{"init_std_down": 0.0, "lr_head": 0.00904, "warmup_steps": 206, "schedule": "wsd", "seq_len": 2048, "doc_mask": true, "dataset": "wikipedia_en"}
MLP neurons of a small language model. Each row is named by its layer, matrix (gate and up: input weights) and neuron, and shows model dimensions 48-143. Each number is 500 + 40 x the weight over its row's rms, rounded and kept within 0 to 999. Numbers have three digits each. A neuron's up and down rows have the sign that makes its largest values positive.
After each neuron's rows, "fires in" lists the words (lower case) most often at its 100 highest values on Wikipedia text that the model never trained on. A number after a token or word is its count.

L12.gate321:467449563526515500480509516527448518510377608445483546465526526461497570518512506518505521505554523497435539506473515559518441517496535466461498475445525418524539509494503567472511496488512512504466506434512542510501571491519528536431512532518502465463396447502517548497524526550578477520
L12.up321:475462478487520476498553477537509493554521565442477507505511442458442538475570563537448469485553486502495516522524512541515513606495519436532568501458408504501512508484535507519532509538505502431502500413505513504531486484534484508460554529438513480503422453450462562506513528516539483525
fires in: "the" 34, "as" 27, "became" 16, "remained" 5

L3.gate250:573496541506488559467477549455554492524482546495542506494502488472492528507501568485510476542459501499425446457586525472480458487434516504559467523525539452475529507526520451514530527509463480513537512485522487558445477396503573550542506459525588463415447467555511444502449540490559559601
L3.up250:568482567505481530453463529486514431515500573550514502550560506448502483518501498438433444548492434488497418496504506494505484482462530503560581525482503459560500525533494430552462506447474503476479524562518433545559388497440492534615471443493535503466517494473514525541520449475533526558
fires in: "include" 15, "young" 14, "east" 10, "west" 10, "name" 7

L2.gate5:478500487453521538539437510488380530522479493472481490493480486521515520509504557488538463528493496524531444429436463507513545501395552506461443488485512516504532597485494499513473396470506539471508498540551519477489641502496540498465486544501512514516512496517499487474477476470507489459
L2.up5:517513512514478496494537470503471477475479518488512504499525531510520503501504394498535475489517432524513598420530641507478510452476495512508529502493515502499496587530497491535503548538516498401501477580546511445487606489483541513459491488504538502494490519492475494511456498543465490551
fires in: "born" 28, "single" 12, "position" 10, "same" 7, "federation" 6

L8.gate128:557507533491525440481508491554532536525484513520484508450540507549507470459500428472523469484537499569443513526569496474457551455459518476567466525571474479501485511594500541494551529500503446519440552545505459532449517457573461481443481554524515481548468541442459454468528591402479465560
L8.up128:503484480489441487529561565498478471499440541467536477434494490493496529496518508471476454564548501483401461457496551497493465547516543540553464462478446516527523557545511551510472526534514452498482561506487468518560441458500431490467485491502566525485481606564477555546494598535493540478
fires in: "an" 49, "anthony" 4, "antonio" 4

L2.gate237:467560492472538537543411523523475424531524462485515456498533508464461448467561486526559435495480569463493492463487498484548566473456533507544430522524472508497573422529480493539584521518507475531519458439496636427463475593556480503465524526490515484516483489476543536540440469468485489472
L2.up237:516500528513517480447482512516534527430554473539484499489485596497460481489461490542537488507484614551477497358517520485460518463479476470465465549560536481464493436567511540478472505483503477531547544622454471507525518485555503466507521478523561524499491511475483469533564565457533544496
fires in: "states" 24, "who" 7, "jack" 6, "jackson" 6, "japan" 6, "wilson" 4

L2.gate369:509482500406598504474484497482483487479512493503483491504490503493493491519513425560505513508498526538461454493507737515501509499416478492502492493521535487480536494504535507509510500522575495611520462507607473518491708519477521485505530534474540507515503499514472514495472551561531459511
L2.up369:491471528561552473488455504506470488476482508505503496506515525516516465489501729557484483517478483494522523449506803506494511519516473511480476486491527514497457415483494487503493517493548496510545510452452504479517474484492518466505513531518525514457517498505496473497530441446489546522
fires in: "born" 43, "bank" 13, "francisco" 5, "tank" 4

L5.gate21:505546518489467476565469532524495449459470529518571574506601541505404508513491495561497525466507559441457450504424478541477536468462488505478450566519557493453522410542468491446477472501543520529533494458484475563469573519487550528473543424590455491499435494491500452544550511486511579550
L5.up21:509522482489456491550489488560511428455532457538518541465599539485423519530594470526475549478549526484544408476474474549468563456447534506441385546536569454510484457495428453521491421529545566447554487415505510527494544540515516545519570395542489485493487535507472487541541508547519503492
fires in: "there" 42, "stadium" 10, "played" 8, "house" 7, "we" 4

L6.gate93:430527551506520516510500418577546542540510485493504534504488473560481510546478478499458450540538491443500472502466520552573485482478474501387556552458556498524511513454531449485520464457532512459429476528527530515483568486481545477480535469527510489566500520584416538423504412440557491465
L6.up93:504430458409510534532434528524577466460499506515558542505510524597512450502412491512537518432461441545536503469481518475474483483511551488509492550560506488474504464487479420564537540485441504522529532553480551491490512471480480534521500468530471488461453528442523509489582570513532529514
fires in: "division" 14, "order" 11, "court" 8, "council" 7, "book" 6, "party" 5

L3.gate128:498504521538516469557488577551508463546467575479512507493474480531533486494489558540519470513499467508503567439443503471448499528451456566518555440488481488424570464515456415491500458475560460472461515506453534488422639511518460472479579459550489490472486500523521476562481538467423493526
L3.up128:559485469513423464452558504507458486500547459461474492569490486496534499475461530543510469469509514548472497481442506494506609505518438520526526527504597563564504499475549483442586439508483548445435486544515565554512540506415477553557511421496460471567523506500542563521528456488561477559
fires in: "area" 28, "region" 11, "town" 11, "location" 11, "country" 10, "village" 8

L3.gate339:533549468454499572506627523519517416464485488507507514478503509511498495504475530472534468565795515564499575511485530495519444449505500548488524460493523462548443541481559463516445489472506507496504543600541502514508508521484550504440501496496574570492522446544487512437460480488524495518
L3.up339:494535485568537455503350463466496485494516479527469476491552487502534492529430427507503517340429515570491527504464509580444495463483490445509507520504511505511484547479458510527462468546480511520505499503484472496496620513473438502471489487495440453471484491523462505523441564545472458491
fires in: "born" 27, "player" 24, "services" 7, "liberal" 5, "statistics" 4, "characteristics" 4

L12.gate106:442536503459437519491503511540583540513498453451527517547498544535455561436484493446454567542541486455504415481551574420509529515476437475440549450465521466439534568576510545516457512563499482456476533488409480527466520463535515478488495472506506456455491584514538497492435469514550537491
L12.up106:454469489440462515535453550488536467508509466543517521552490494487581498476499481541472503550515490433514518542534541476502479500484442423394531466420518523487558489511494542480517548492450529406518501472483515459497497476564503505520482493533497492528513489502438504553462422531493469545
fires in: "for" 21, "attended" 8, "at" 8, "husband" 7, "t" 6, "with" 5

L2.gate85:545513477500583480519395535465404565479490507521498510509513477507502500503477523566517511545477522480474531418478423500501495481469538519487468499504540480463498416504473520479479558501482534626505496450459493484504662491473484480501517571503560510460494507508486502503496479539534513429
L2.up85:439533514439449504492472491504443479541470516502473500500518534490478508501507411496511479494514546485512485483487565504540503444485480482478463500493504503469545565496533522471497497502511418580485498395420476531509537478528500511528514518502470503466466500507481486485521486473545556562
fires in: "born" 27, "dr" 7, "drive" 6, "et" 6, "economic" 5